Weights of a small transformer language model.
Size: width 256, vocabulary 3317.
Training: a variant of Adam for these matrices, 659M tokens, 10663 steps.
MLP neurons of a small language model. Each row is named by its layer, matrix (gate and up: input weights) and neuron, and shows model dimensions 0-255. Each number is 500 + 40 x the weight over its row's rms, rounded and kept within 0 to 999. Numbers have three digits each. A neuron's up and down rows have the sign that makes its largest values positive.
After each neuron's rows, "fires on" lists the tokens most often at its 100 highest values on Wikipedia text that the model never trained on.

L7.gate564:523577469472507522476531521487487496520587572456503503579425464508539495562427495517527440562476506490487466555554546493468482481450457492520512450519512470538599574464520523536575515495439534469520499479576471496523479531470528524515433524485607517461453509476462457471493474454488506563516479488520552502486485428550461507535444474524500438446523462545528518466421490491612430440512484494538496490545474496500562516488521520498480483530448479398454455489480535468457532521476503511586576590512423504461377550441471496485534459471502503494531535495467481471456532448463516520469462436516517548464506448486471472501445511511521526541509489566508500458519495515500454475464520478553540498486520517532507515453447588544476528604558467436508428477474432515505538493443490
L7.up564:462449498488577464470593523529471455542511592509545600486536477551532491496466440447488494554463518454537468565528511458548515484504542553514497499452475508439536514452460559475433488467495464469461450501529478563515478443498556557472520463446490544487515496529477471525505475437449509521530532510467564518530536517441510410568430509564575490538534422480461520558509538557473480529461422486525536507419573497475451519521477459488541498566467457502459602551439444469517564467460463524517507551469500547461455468514451557548487552527613499581528488484458490518457441421508454471468535477557548437500461494435452490456487480553562528484501523561518503461509543514510527507508549566514483518471429516456435494471497516485535480512494508519480493466437457533483500497507496
fires on: "ur", "2", "an", "igh", " 4"

L5.gate323:493448542493520456488513490554553445512482593463501506548508564469523477472480496522542438474563480558497464494491501517438473492413517521507485440496498477535473521517582499513540478511494447516522489510538494559523493545473432475491375520448525556572500495520485504437537554460524555538546525471481514497531527542539555469570543564558499492577552568505419511472498568527485426509555453466446557533514487392490423546476486536488520492407445501526528523520436474503476445534538454516502482429472547565496487525510480471533481482446536605507529494517527485472453484484467480567540517452538404468420523461455460479619514507549471488425481488478495451504524473460459486559399478513492536461502469511479485486486521524492552495470516594473455502526517498531535463497470505
L5.up323:407467582480490466473512535489535419552456562522464537529491493605532494531465524417446439528531511465482535502533428464427509474429531497447480478524424519462545501563519518533507469486509527510471500480482461433429574476470488516466438444474434447540501516505494504535513437510484481476526488453419519493451504482489451526497546478482448500494482517518472471435567513500452469514473547592488564472564523473485496590549472519586534472538520452457475407436482525516523443449521446546468495461462506442470480541509428519498451508465539544520506440578566507481517502473437451508491575496495470456469434448452481501550594446554475558481514505529566505481469482451470512440472522554528524481487514473480466462513443567448558484497465531524504514507494553522474451558486478
fires on: "ian", "an", "ish", "ese", ":", "ch"

L2.gate473:465508505518447438452508510579479445517528489460575430499556461555462501465443480516583476508502519480515534489522541475501518561436504459471518447515518519525483505441514501489428490494410495400492508545554418514533503569506497445470535467483588534486528532559479440446508530490510483500444492550577472503520450405438510503509466550457449454504493509511502557484459484452519478513407489529531453507522505459509433484460544495515482452525468508492488613439437557444470551470605518563519540542505407558489580483492517519504516482483483565518524583544491520576441442532477506469501454488485498494441479453501517468514496458493523450470489446471511468432501448515522545380455505479441518453492476505442494517472519573538496529490473464508516423475525515530523505447468491
L2.up473:459451519504480457504509493565463474556502450500593469502484447502468493535535522476502517514493409487519550508570467514488552459475534384531549490506441482533482461515539523455404467504437506465527512559491448498534517509525477493458525522552500467459504491544442512516575575461527497440421509511561483516495415432528433477489480539466460472561518577500497519544514535485534499525457524530550486485503514474544484482487535459564451464527430461436480586508453524441457542480550466573499468458528478538525569484480515538516556506496442466548513578585429441514444542537530496508555431443493458528455476502501500485493526535429496456532442474449456481494548500459517519484510467531419539538440487490396486502427439555446454487472496504474569450534441534493545492503466476
fires on: "le", "ir", "air", "iness", " business", "ple"

L5.gate515:459509509492471397484513519594502486446510498472555472436439465542502486466415436550606401513487531516464490498450529495490445492526457500497465536455507553479443496524469509504538579482505484604529526515499550479506514538566499463517518502509518458546474537509481460445496500536510478485462460573415547440533529521514484469515538518526550436468567536455536558502518563529446524524493496429522522532456542506453470506416501567501551508507455553456463479544414544489516462487467531457580529488554480492592442513498516557511457445520458492535506533461534541508412462514448527498586493526587519486468533477559432507493509441530527482489512447463472464508449436513501451519483487512527509457490517550523513533455503552549506519491555596513431449515454448511543512516570528
L5.up515:509495552420495498446516455496547461513487453475477487535468499490523444587400504552506451618489494505433508528554513507488569458496399527465533428472491478481541509573495535507491491542561471618508505500461555547527523527492506527508562494509492448597496467514484509531456455421514423510539485425513453489490488503538483556479524497459467518531484520436519469448516503498440568485517485454559497543536496465477514476517496501506530493512518575441449459478577521497499419539509464495442433512440583498540538534574442453480521464548517496523496498473489501535457530475494439559383528564492538469530498524525478457484555419459471518533446525503490497561517504514497522519471504575518483498543505453527474519530603542506442455497496534517451526494502580469451542535529572
fires on: "D", "C", "i", "TC", "N"

L11.gate684:462380475488522525531446472552469412483544493503486571530442545534454514541470506469463491559475544499418431545507539557555492503491536512480482455480479606536519491501532462441434465536508447485502503490477480544503512452482466482519591466455439598510576566463531511505550567498504461507534451474501509472543476479524501537444491536458524482520481428445462507475571502551539498504492507532450522488505509468511459471547518476507484511498518511456482476508573596526457517504482540566432604501434443523542565485489526477539527435498455548506569540509507508484476431496512422552520492431499464570482533502492488525553473440544456457492442446471417408545468441506506474473477532544454442512422464413498481529464544491476522508478487528502486520527428442482503531492514487
L11.up684:559445438540494509531497496521576472415520545466466495530423516473447534425521479419546439542452524550453453419501501453531480463511473575511479517557406515519491448472521466571434477425529470505495447473450482545479479514525475530533487425517543498576534579445477489562554551493414478508484572484475541432532576541502549519483455576495482508531541507517425505498534484502485492521590455504487519546478533475554498507537528470550485463479569507481551525497545552413467503445517456498403583514478526537559500442500449447446532458518528544535481471470565571506568489489501488500552479481501452490541531467476541444488521494486467519539502470551458449517489491576480487458446557526518477500453425467526559524496484498519505507484517510566443476507466475468508449477517520
fires on: " E", " pre", " (", " Pre", " inter", "M"

L2.gate25:524459508449509464502540512480515505502493443550523488457528494459520513531532477576561461513461521497528488528486500438482371480489489538492422480512523454454500454524462565509487446510541461494536519548516454522531515535540579547545473488492468573456481474460385471444538553544498445513504600551543477472495503555520529541492499477499525456529515535463422490385496444552439504463427500509479456468517491498414444509536518571487549497591526498548558518475524448510472491526564451558460507539540501545575451493471519500475519494412483461467521501551483522488433522448495527484451568534494420438503558431542558429542476484529486459493519460501452516522523446540553449520485496512519515470496492530538571497493499537508506494544539471432546486523482376462523527456499443
L2.up25:536453493529498495506480521482568460470463441505585508458531487486473536508555454484481508504491561522598525488550449474480479506465515547526454426540553487445481456505545545549504509523451507493554509498463498476459477483593527528568489454485439505419523438501452562462541557491529459526432507547501481484421504554536547499480535436528502496555463530499497612519515409568456499482423509483460448508541520555449484474469474517556549475561565456523543544495554476539489479510523453507442463474565566581552432500545590479537520482428466498483465523533451539479475501477509510485500555517498418437513526497551581445517444511437439499509475490542499508489525535493538477533557450518576505545472500516535558559536545499516551481563520496508577545498461463433509538518526460
fires on: " rem", " ret", " ft", " resp", "sp"

L7.gate482:490532482469544503583581433453584536490457513526481472474441444527498459445446438537539474505499494499467521502509533518482462471484504559486502499448552558529513474507504477389489523538555463505558457531491477482554543503476563493545464497514483503517463532491435530507514493476475457560476569538472435547547530505503485478522515490556538603497580456494534532489509532492526501421526445519487502472528589547502533475544524482433510517483506520534486514470473422608478499518486474493451553479502473501594503495479534511468552518514514503453517579546536526459487502448487487577426452524532516514510445531574479477477518562451529547474493567595551451423534499512501484450453558571523395490485483564531462587466534542494550540591518446478505478499569475457553515490530507
L7.up482:476482509477555535475527597528527417524512432530490575503525565486513533517441480533476529515509510500509433546476443478529475462554580571535481483507494528509551566513401581472492479536537546446573477513522530524484515505469552539537524528492440469499409497536482564527447506542486493559513509538491467515440564580554489494521551501432486511450527564486441436501479491549542434489553489449527541533467506470517513495552495479547377526467494471501541513528463533512544540519444459485562390448480527493485475540499465412492496537493479434544478377521533524480439460450549514549471537532448548456512439510492546466439487518521581519521529489555531511531533507473532515464490530466483462495493525524445475448527530452507548468449503454473434534500458558506504444495467467
fires on: "ed", " of", " had", "er", "ing", " Coordinates:"

L8.gate335:547558408506476501470512434489475490421471490462511521466519481485516489454517499459524593536474524507542493610605498417449474525499528540475472479520468497543566437478498520526480495487526569444489476464507502528456475470473498481492542417511597536479443581508484486474554514467506416553493463486545462542522412451546458490530457574527439475455482446513522503511470479513465478521453595451436483489524530501557503501513571470450486468601511550532532515513472500510476470544490463484496534476445450416425496548536552510465526460478477525494559511500439470491489458474545477529534455513519495567494537515559490428538536494526546513456549492481527413512530486472521438528491502529425464512494536425435427412481542487570482528508516443486501506559473468496482499527488582
L8.up335:446521449470465568510523461472491427530564484476473583470492459495474582496550505589465486508578475423455503543558463425488519504496620488512475477470485483486484435504478416476470534545460578448503512486492461530489504435545470516494433511489480525457518521517503461524467501477487529545438447470552479498489432563532460486476468507502512454510523518461534507525379503472479492514470523436442510464487544500493514531556486471513517523438511477502492471434441514467496599501479467535449557517514463491559457613475538486518536517495547543481496511500474435533554470532528527508524536513400551552440553490501527536519526524426514499467468452536494402557492456465514505453506465485472494427444451553434434489476523458570591539505497467512492438483568514483494489461442487
fires on: " F"

L8.gate163:545402494510483490601518468576521419535512500487568441601513529499444530512523492555508517523430511504447472498519504409516496521532489533528446486454542563546515483461536461465523471530526501552514452510532520487452405464597453549498480478562597481443518529473429485504537488478501511515500531498566512530457530494540466531509495515521478445497525490487441490525521522477424455522484518511516516569531448454503520479619494520468512522469501561485477554481525473496423530479473462494525470464497520514471547513412505501476485398549482458505538506516561544591429490485452572513468528382487508476457438504457445453526499570523575529413517554509508498484496444498464477537533520533542481488507499471473509501463489529500542465472526493463567553516517444539499583433551490
L8.up163:524593500522552474591420507478550472513461536540517435533548531546474598465419463462505457515512476460536480501513491475506530538438465428531523515504557448469543578463490503411511541488502524472585517508514515558502429583450520486490505457501558511458594509606526472492485556428475519474503482492551511507480510554579391518499522537411526466482491538504496475562479535519535465490578484534423506517526562438460516532477512538493518495459483484471494531410501493520528505406508556503504542465502467474510561533492471475462505411515480530491556496554522512524504509634501491477545474442509448521524498543490471551511521508494485508513494432487480564505516469564477487479458465514478457509503501472533540506477498558543544502431492543448460520532567496547457567498447463
fires on: " im", " north", " South", " Im", "p"

L5.gate333:526416569517462448510509459524500476499510482414475529505481531518538459501513523534536479454534464542462502474597516547477492470495547519541470454498466459532487486461455517445596523508467446487477500512525505586556515481452470512517493523538480452508469486450491456429531393516529523450559445564483464457486601555540470519532509435522524489523509482435539458456509486506535460473555499497460581493518532474484424561475489576524547481464465553530461486461380522602455504544470491523510542467472547541535471534468564520485518489406518506492546496507501490531485489462532513508507482511529524482445499542517432514598537448562522570499423466469594448502542443532432430456516496512501512479426461487501545448490425518486435490485550513423483494492559485494515492560475514
L5.up333:496469586501530523533543524461478459518535541460527467503536580475503526496417537430510469557566499525465504479481544380466464529482489534485528428571478517466491424508497528468439471423513562502430545492563505515445600518526516461497549561568446483417502436515495542475460508453500481498482587464453528485541502550539509556619532460428467482474515532543531517491445521485480496486529523461540573465554531412497462490502484529532479517502480447574477512496435514477518530497527493489508483527476469511426512518462470505441560540452504498561438487512556460546503456522559551473532508482522516438474457474489451512503560442505454425457442510496538592424463487527563525545438487533505489472528452491507501423535560463551496481522501514486468465526445516508519433493495534
fires on: "ian", "ish", "rab", "ch", "b"

L7.gate202:487458520561563431485527548514443539508467549449558380454486500511492519478448486476512500506490518494509495520455483572473444469503493469483515529467472614466418427541479501546512442470509502564544484537561502503570498447427511456486509497519421525518460467544547499514486490440512556534490467532453460407528504494464492536557495557481472445504536522410530442520485509518554499550524371587466531510536490475510462447570518471454554494476465569550467529442509487481466461571438540446519466480497458444454554500418514534509512502530511538442549504484499482431497534453518499560414542460535439488499525481505467529507534507536474469558510491566503480555464503530423465510515503520545470450529416503551501434541534522490565529468517489456504516519515503482515528569519559
L7.up202:461455493564491447611519468415449464508563481502478494485484459462529576480487541505522478537445433459443499420541479533426496431523629463445449440477471490521532431563538493456512462474566530494488451521471465483616556491513471422507526578502454464503575558455477537463481530473505570491481507467441527496521477418480464534490520452460449489487476456538478418483530505495503496558492559564506518464476527506538591545525464441454512467528512490506449462491489537489511462479470525537524499470595537462519462504467509473498519486539533536534500541449485492451479585486491458486422458523508433505514523483510552458458443549527507517496532439531514537545492487541492473473524502502555534430515506522537465501511511549505550431539535531499455512452457479473413551526529564
fires on: "al", "iv", "ial", "ad", "id", "it"

L7.gate298:498462544527508454555553455509525489495462451464580537472504544526454523433474464506542390575513473479428568529523491564397465474456535509413452500513530548525487405526514530542525467466554533496513540484570455497560605489442482444541482517512487490494413474527433477483499464499565538521507510466463448497505525436518541572570545504515531500445496514485479475476534573497469443478502440478525561543432614552473471569502495532499505513437466498571455521493437552537508517535502478493540476500496501481535534578421496488490464511466540540523505516475452482514486460479456497538523525528556563572527578508495462502555475522554567481444447479465568494508499503527498455466445578471482554471517427491514515462520442492535488496468527543447498494544542480520507458520502544
L7.up298:545440540535476487460509471479514537437450444482493573510505523566432481481467494480453509500468529544474507515523528532492579481485492459537467464544562451491493554553478453565514519452489498548427485499493408544523502507446508405498450517471462446468493431589502549488474425468423517596509518480401529495465441563498486537593513478524514490422477522543493477512557541553448498466577547503497554475514564567513418515471461509440477528466485442533540500497488517560509474500530497380487489477508554583496505518462505526509595528499581436447488499482437433535513455511478500509510475501543429528461590531552496501523526494524442491425407494516555508532477523517567492514473503547501569536517521490490479476553491524448515476522511555493487504496536509537503479523549514
fires on: "ian", "ic", "u", "an", "reek", "ish"

L11.gate222:494487521481450444509510477446450476516527560555494461529501456509479554534526525519534519544498509461514462440474497500431490515509504535515514553511505494465479544487507497496493502500542461552488496420516525531534483469507439563536465563501473517509515458497473474545461536460494475497576513466499475474475455502459438494508500565472479475452468466535537432518501523414536529486547494569502512540545515489495459517540552540534475444504430581568463506479566576503399456541510483445497534492549440493434540479473464551503511462490483474534547558546512497582474536495501529486401514574647507454524468562486527511510510560578500517504478446507383528574509456403466426432521539537503532476531461482533512415518454501432514532517531490482472480492482471518374517595496496
L11.up222:455569549466471430512523512496462491530559468454555515530507430460498522480515529536541527552424534510464507432553497499485508511503500456556473527496455612458492464528512432504442543474431563516527439464555550473524525515468468467491489492458511533528450495485492494490515464413581441581437483505461500455410510485533451556491472495504435508472468518538490570546433452410509514531502545537493482488567494548535443516571512507539503470515495565447420553555500510462484467503498420507500496476547493459488552445501393551569518526519456489498509498553565524471497522495456512490413580506522505490548480487495508472486445524570525405526529499526492498538479496476506467545558463480520552436446480501478470461478521443447480522579491494546533532538424483450542518552443563
fires on: "\n", " ==", "==", ".", " viol"

L2.gate423:469489477600438516452374489465496513481525513468493506469531436544476455459443485560456509515481469503573504424481454538464510565458426443455529445477496569552485527527458526490482515481534503519473453552489493462520521530479474510531469488507513480503509504477514504472503516544481524440486473558592491555509489446472501513494528502520458536502474450536437450453438473445574553440498486443489527528587456428524495438476496518470499537570405515511520554534453520536460392522459511570469420525519519538469534515550482476471560543446519546456450458521438528574512521465499536531522453521461466484482558418535486493484523520419518438485571478493518486464566472446498502474480463586440604479457562524490481478496528511535491532474524520445556518542495470520508422495459486
L2.up423:437454516537520483469500527509525512500505520586529491573469483499477475526488492521530456423530500601504558464499497412516465542514494493487550496455519553509429534513486437402449426539504525529518499466521493541500546470494399458511487483491511468428431448527488549478463541494466474498552479524492465496473442457479526507467498529483456499471541581431471502484476533476530583483548566425492513472503469528532487557511523484427464464467516498547534564448520524480491565457501515556480512558467493513548536493497502520503506532614560466436535595521475547484488492449424434520489553480410457493464437493457573516474508455459487519486432489434495479506503525456556502481507462564510491476517581458509468524562467557470455397485501527423484473436563514505538482447569537
fires on: "le", "re", "ple", "lo"

L10.gate642:432484515473467550585508532530489560523413536449480472488487468463546550501514484588525490459524459583422409515542600502478475569503511490488508498518505508514541511470491430523491591495551587473552460500552463539468468583542485473472503491550545506499552559500489473453479599578564525481499553399476503537478447559447491482566467523476565520525492467482487533514522497478495519542500494480528576552505476433494533497509453507424507463511469520466538503495489498566489543402439483518526501555529484570437509542462510493486493421540507540510523494508496420497494519497462594512435509515549446500475555543516492435451504488500583549455469511518517484530464476469541443494488502539485520541485473503486530527506511552567545549513506466476563527497549412466477576442475506
L10.up642:469535443467476484409553532540505502474477575532529549490556532474524509489476474553478555481467462494436545552480500537510516503513501441478422444443522494497438457534527483522457530485512563475493510500583562521540507552433561519459535456473468484411500495523469535536488455495542541479459527489476444441507494561471463553487491511439481465537551468493538489515537522476549462531453470485505478530508443524549467536444488510497487492457511501539571518527415492423489469486461537507434469493588530495526474461499495510497569417434588566456526554549485425486543495428509490566477483455516469475508480545457469486578494495511589499600625424494540545447481469495544505437426495540529463462509491492456508504540488467536484449530492484471516557456514520575588555504463506
fires on: "m", " Em", " im", " Im", " Arm"

L11.gate170:512533458488443488476536557579492407513480539446482435545572503487451501469424486573522468450454458505573498447547496522493519513490472446443478594438496583500503521513415460514522502546511477519467479487501472452480537562522461518498514512556550525486502497504558458450532460518541527455577548476521488501474474479435510528521519512453441430482432511529590555488539496488466489535507506462548486577514544569450468483574482521447470458504450503552455480431527492543465513517491552495500468504489437507542547554444515605455468475561481543500491482470489445565419490449482460513523475546570544446527507549498491501491516494517485484460502482455468579482489475466495465447465487484498491444456467490407408458556525465536555557458487572542456510511532472466420518454544539
L11.up170:480542501620497457589449553454451452503549505423467476524556438536471541478436519534491560486486458480489465479506552534485525483526467491503535488513568590398390511520446476583483527518537450445547460483519456458500462522503460408504511439560561512523512507528537501552590594486581496507504513495509441462462482545529528521518407500525469477471448464483511484517482495444552460523522534505523474557512501425481514432553542469472561477518437540538541526545474534531522533479479476549496480538541462484490543452544478538555445442510506477470505490448530474491470499445489565427493449508499522537457516402501476483464580543540438521480482468542486496522472505458469481492513463557457541463484535527450482486453588472559540467526481518531502500514541514485444552483466524
fires on: "\n", ".", " \\", "ath", "s.", "\\"

L2.gate658:528488524438469547549501505458488501518473521503529524523500470519437462473491488493569444482518514562519427496504579553450473541423552455467497517522463543527494485506486518556434437595469447447540520464432455532455496504475467458539543490473485492550526517460447475509490489544519459516529445485479569481527517496462513490501528527487567463497514537495490550484442466498494439498569443542535474503533489524470519522537564493487489437488486486502458527510441522509477489442498451455551507547487427445468456495534468455511469474507470506508612522508559462429559508485462501521496500512401445538490543510528550425497509480468542524473481423581525468597531465384479440508561488483502428440462468508494488523558516538438524491508527581379412435463575531521553501471560527
L2.up658:574476537508494506470517529485479455580460513476531539477529560607463526523521471488483507485536498542546473459499492505498517491567565491486516469492440487577469500485530473513487411525602489401527461475485460512501455581498516498563522509489447452472543525400496494512547530567481537572534465561464531556458530495497509444441575479463514499559531543454448541491471467481543444476560507487531529508472469489602512465498552455403516523551485469588556549492552438492515482491517507491514463502461542500422541492535501510536530515484497488498573480557570529502534530481460569537529433535466539528493546521541559449435504486464533523519539482548452454576522524439558457484511458527441461530544429476447542474550495536476544477470478498403533514495505512561553553462512507
fires on: "ing", "ation", "all", "oun", "ed", "rop"

L2.gate198:494447508470430517481451451514416429507526557474574525462498514500478531434506478514515502410559494551560511508453512495536478552511495562446495524489520503488503468563440452478522505440479389473520524463464532520442518495447485564534503549555520412498503535485515549494481507493546561474532476535459479626460404472538545436533608475508505486514488533496478460467495494530553489488546526462464483504461509554508452476511566470459508506436594444499479501506426569531495514454584512482466468480517472518445560517563533493442497496454506553514553487532476537485436479464529569538439507536566505513497473559471486506560460538483559570476482506515534503539501481502510493460518503370491510486481483514496503516519457460557427484493518453521508452505554515517445442583441555
L2.up198:538494489571605524520567485529517436496527568495576496549593462497549496547472535544521568576549520449457519415500515508479529467547479500515347483510506475505554497465561426502496543476503498468541532472595495488486505601446522481526536411505499444493574514452491531462435476447488564469505499503521535468506441525538460514488538496524604453397493551570383436473510488449569516481507470451546539499452509505412549440588513497517495480527511513497456471524492517546472522492523519493472444529446525523477499505514481504581502454524434521534482512492522497483541494526490474476470525508483566456438458557514504447499482449418517523516511582484516501541517469482453511528508518481491525543461462515501577527504498519525485496539512484488475553506499480508490452477550541
fires on: "ir", "el", "ind", "old", "ino", "art"

L8.gate256:540457535470471439485451448480449433496461460528519477418483544492562498455532479504553495564439583487501506504565541490477509546464566470465457505504500510480537474534443511449431463529511487498483476451530501512482524462505541461502564514497521549497449548511512491506552575553532502510472419536515525545518525526475411545439539527485507489543459426522505489496493483590464444548502487458426447499564489465419478448538476482443514465515533500469450540540509535548469480605458559495512531513484513478481550502512489535504486515539498517509527539578450575563449601523506503506507445529508458511470566548629446538508560428540517394484445419471505535492497507479510488584513516459441468427531506453481515519480498541530526542513518562498455571462462496485474528546514451
L8.up256:524514481539485519461531486429521496498510485492447498472495558524463500508450471475559578443502533506533567506536477469526444541408492472477520472441455475469433525542517537523446467538514473522462497541514536505518522475440464460532497507528528535524524537528432477518564603478389546430479435551514536520549457461461490520530557516493491509513454605499548593437494540497417457470530547459507485476497438461499470493470425528543540513488482452505543473637444490519455444470492575503553558464465541411516554557511456483514475509514451483528461553479514494480527523588498484536466537539511401521459494540498496571538550506473530519448514505452463476525522478527493445536577499520506514505445459460493565556556515449476481558510545494425489423523474468455516526478505503
fires on: " |", " Sh", "sh", "h", " fl"

L8.gate694:512464542490543458512472469427544419486582481500489552467512521441527477484522474557441531463548560448517543503530480475516511507508535446574412480427446602527490484457539518476437470505490450534472464458552544480503501401533478430474505458570493482556512524513465487480448523531547475442519491439529491502502458496472475533473485539569533526573518378418544476527457530477537486494509483415483533462484412436453476435481481456487569512529585470554550546559553462527458513576495494468499512497474530460489532515564545474513466512445514501519520464549478558511537564553514446470432514558509528505505508539533453499493534410459460469479452516509521450460476463515407500543501501528514510550440551542471513478498592518497493502497511453505527556519465467532489509469454553
L8.up694:508492477461481531550512515577512508506503503497463489495524550478525438450454455505526523492460519415524461541492497568520409558443513412502556481457446498581413439533552495481490532535533462568489508502518501445516470472467469488502513470499565497506508531473492531451492477559520482504516519451427437531578499494516517531537536563544546441462562491538477490533440476464365477554566537474527560463440543493440532497515448500513500475509486473566469546486432493554552475498441511490512563534501502398515502492477484537484417523431534494508514566577505487517503491528506519564519460488534554525468555587514521534579500522576433443472603537474458443547435513482524471525470534500473495482463483417513504454474529555533560467463494520433450471473509490516520487471498557
fires on: " Sh", " and", "h", " sh", " he", "stit"

L5.gate565:514515524525541497488431500512473521514472508479553554510529494524498460544493489465462557529538553540494460555483508484470450505493564509486425510489489525525601554457428417538510505555494507429507519544495483484475433523469537397479442446440554542491437531549479498520508504453538456560468464489466451541484577508535499478541557461545464509483493563545497534411477584510555481415427545505478492497620541518519453460504519547437512548480465464534508523554473476533467481543473557479524570475492521486496452523509520462466463465515480524496559505475528526514408513449526538525470440419533461497411524536525494516526598500543430487484464475515456542460442513491514498487440452488493499495424464452491492495475551420539416526458532478502491540483557478448408510464463548
L5.up565:501474480465590534491530393500459439463575519494501422498406575519521576393511570455482474481445471479507460487460509514532521464529538430567498564512497496519496497480532468477495443491460482522488530503499463486554489545531481476509455559547537475434449525518491460516552464512493462510495498511512540487484550659535484473568550519432464482543555502497505513479504512492563513510508533544487570467506517520505523497505509496425434464473523510504509554595529428505510522469472484613493425503429484521519551547458558503468506527495443495402521468559547546541433490464477474476509494474577526474438464520523445450529455464437430468509519513483459479468527513541504488519529486535465530503454471497498451440489439479514485453462475487564522511431579480470444514558513495
fires on: "ov", "ev", "own", " United", "ow", "ship"

L10.gate661:474493421479529568530551483482526448523516541502491543489547552597397495510509557496456465559527620465505468502520477517509492564507484509498494483492494517460495525456459503406484487527513574447480510474535534548525477496546474545521544479577486547525475469566465566494531479486551533479549482484447529475521470457512418500580489513473461652491517530435475471489465552393554466470512547507499537482537462513432466537493458535488442493482472512507470547517533579548514509484472499541480492528445434450501432493533564534493602550444459535496630470525477461536485452501485491466495508532543570508511530517530453528524539473496530420507451484489436500524531513472435482521528491576488518510518567411481506515497475513502526564524519557477462521469533487448465491459493479
L10.up661:470512494473470408435449538517468427450469472564471557461493591499520493544487466454544504472587533503473510420482461523543464472491508509462509486453417503476467510464375529500452483517477604515493474442570545505471441477533481524482455537470498471513538497567581518493519597537536543455538487537467528501544459509556485526475501523540498546530522509449495522528474500497496509559532508510473440503522460400517450439568528500484486521409540443484516498454523523546535441520491509521530460540499542443460563453550492574522458506484513580510471602442472537469488534425460569508507431502450449488517527571495453540478466593554475489520504494517540469558489524612541493503513514526504520551499514515488513512463530435545493477474532504495539519547464525543576514500507513
fires on: " ro", "el", "ro", "ol", " al", " Hol"

L11.gate698:506467510473503510548437472531537522540552491544463464534455510466512494512515508445556453545464445462430459423546485531483485504519521547457484499505443497473535569561488444423546492433589520478500408468463478539522522545473416452533488500511498506532532540454502505509583550520517518504508488503552555518510416495481494465501439538577578533455551488521505436452483582548446516469504438543540533524539522464518516518499570464523468446477498477535428547531522551538478477524551460481569495484455529450475547470501427493505503559487491524534607572575504466571490460494563548470497504489549535555446441474571514518460527583531535458482514489488487497545557433479495463560451541464478501456460460469470492407455461464556526545512536513521487523513490468488442511500505402
L11.up698:484565536515461547440450479502530462581534511480461445516463516448644549510490527529522487485453505432529453470471472452534543531523501457416579534476436449474504488482505488434560509503443531535475502501442492495523505562464504506528513588464506537517576421518462452515494500491570429499487541506574473484458469509474517544525506437427450522468506502586492451442520552546493527480443603521444519544574510498421464524512498502482487477518527454527514505489485502510492481439523482505494542447549478508508496489553509477552526466514470459510530493481485437611485552479545543450470484545473549524519386510583604475509516529516505480514611477445510448498490507452491508428538500524504425488497496558507527484544444456529504532492489472516511550529518540506490458565453466
fires on: ".", "s.", "==", " family", "es.", "e."

L2.gate513:503429425548470559472459488519437506447536509493550469490561589487520536436514502520464551438489517523542425536513495507535445529467473530507450557533534443500457484519513450576490392523555478403538536489526515487557484584517516491463421531547505498504497518544480439486447559500526521469441486428544502506507432515555502489565545496526433454449417535592531473459492475465511561532528515429542494500472562482474514493459440486485540512495520471559490601467563501407504483422520515528520512446502446514557611512486541545512546479415498507502501485519435548526504493541438524484501458537488493522502477493497532468493524501440504392484490500467545498517490491485520482481542511476423514458505420461483533463474462548565459487480507514481497474473488495500436443424504498
L2.up513:482506530484469517434455564496465450500567538510545465557504480532506501497607491450474519511481518554508568478577468458586490530553484486485507471524486478460525528481469440520447498452516494465508571476504457542473539530515511500473493451474498467544462486497418469555538465568538483542456510452496496541471485464543478463448519421513459482498462479506493515519502482472563558458479530500546558558606525489564499453442565566561480453506552503534529468541579505521441569531462502585467512479529534526521516505533556503506491406504428532558505469467450564518462449428483440536513450535457534520548405527434518518451511469419413475461496508494475525500552403502512512500490486551470518537437515452473473512498498553460478491540551534497538537493513423466450461425511575
fires on: "ep", "ind", "ed", " Final", "reat", "art"

L10.gate310:529499521528513519484518458618420510514554575447512460492522537478453563537491487573519499530559476499531483513500464469541510582454516584482532485576517574515479486477446418483571477534559522474544529440523555487586517467519464548508522526558488441512453539425475438453490542496494519472497463506491438486477540475490465459447516489444529448490524566494519528482459489507509536563409548466518536532489533425489510516522421559464487482478472478505510480520457512497497559525550490538474493505433480507526530523520491454439469507467477509485500611491465559559457535477436483513508437536561535583480532501498467477512509452524446473451486556555511543508504484519495451471515527546506459578520465462460623456552512530624509551494541504509450482505509455449545534429498544
L10.up310:554483485483454542548453459488495495566443474482426547571543546497530531450516484481563506496495495437520516478464506419438465495486547543522530494542497540495431453499575479458556480511598504495539524486502492467506483478467529509528473454461477518415489571452568492467458544473493508501460467492470541454474492571379549458479463509484533511445591463517441460502561445492483450493506484476496516500528542479487501521509462508518472454542443463573490428394536526506437489512507563536487481522453496564492502436492529404571477547456514484510426470516498497472439540463460550572444544515491537571521475519490490551521457510441474555478633550534503555513507433498507448492469500505487525565503438492509553471560459516523524475528544570494507509544543428506516528466456539
fires on: "am", " \"", " Em", " str", "as", "ah"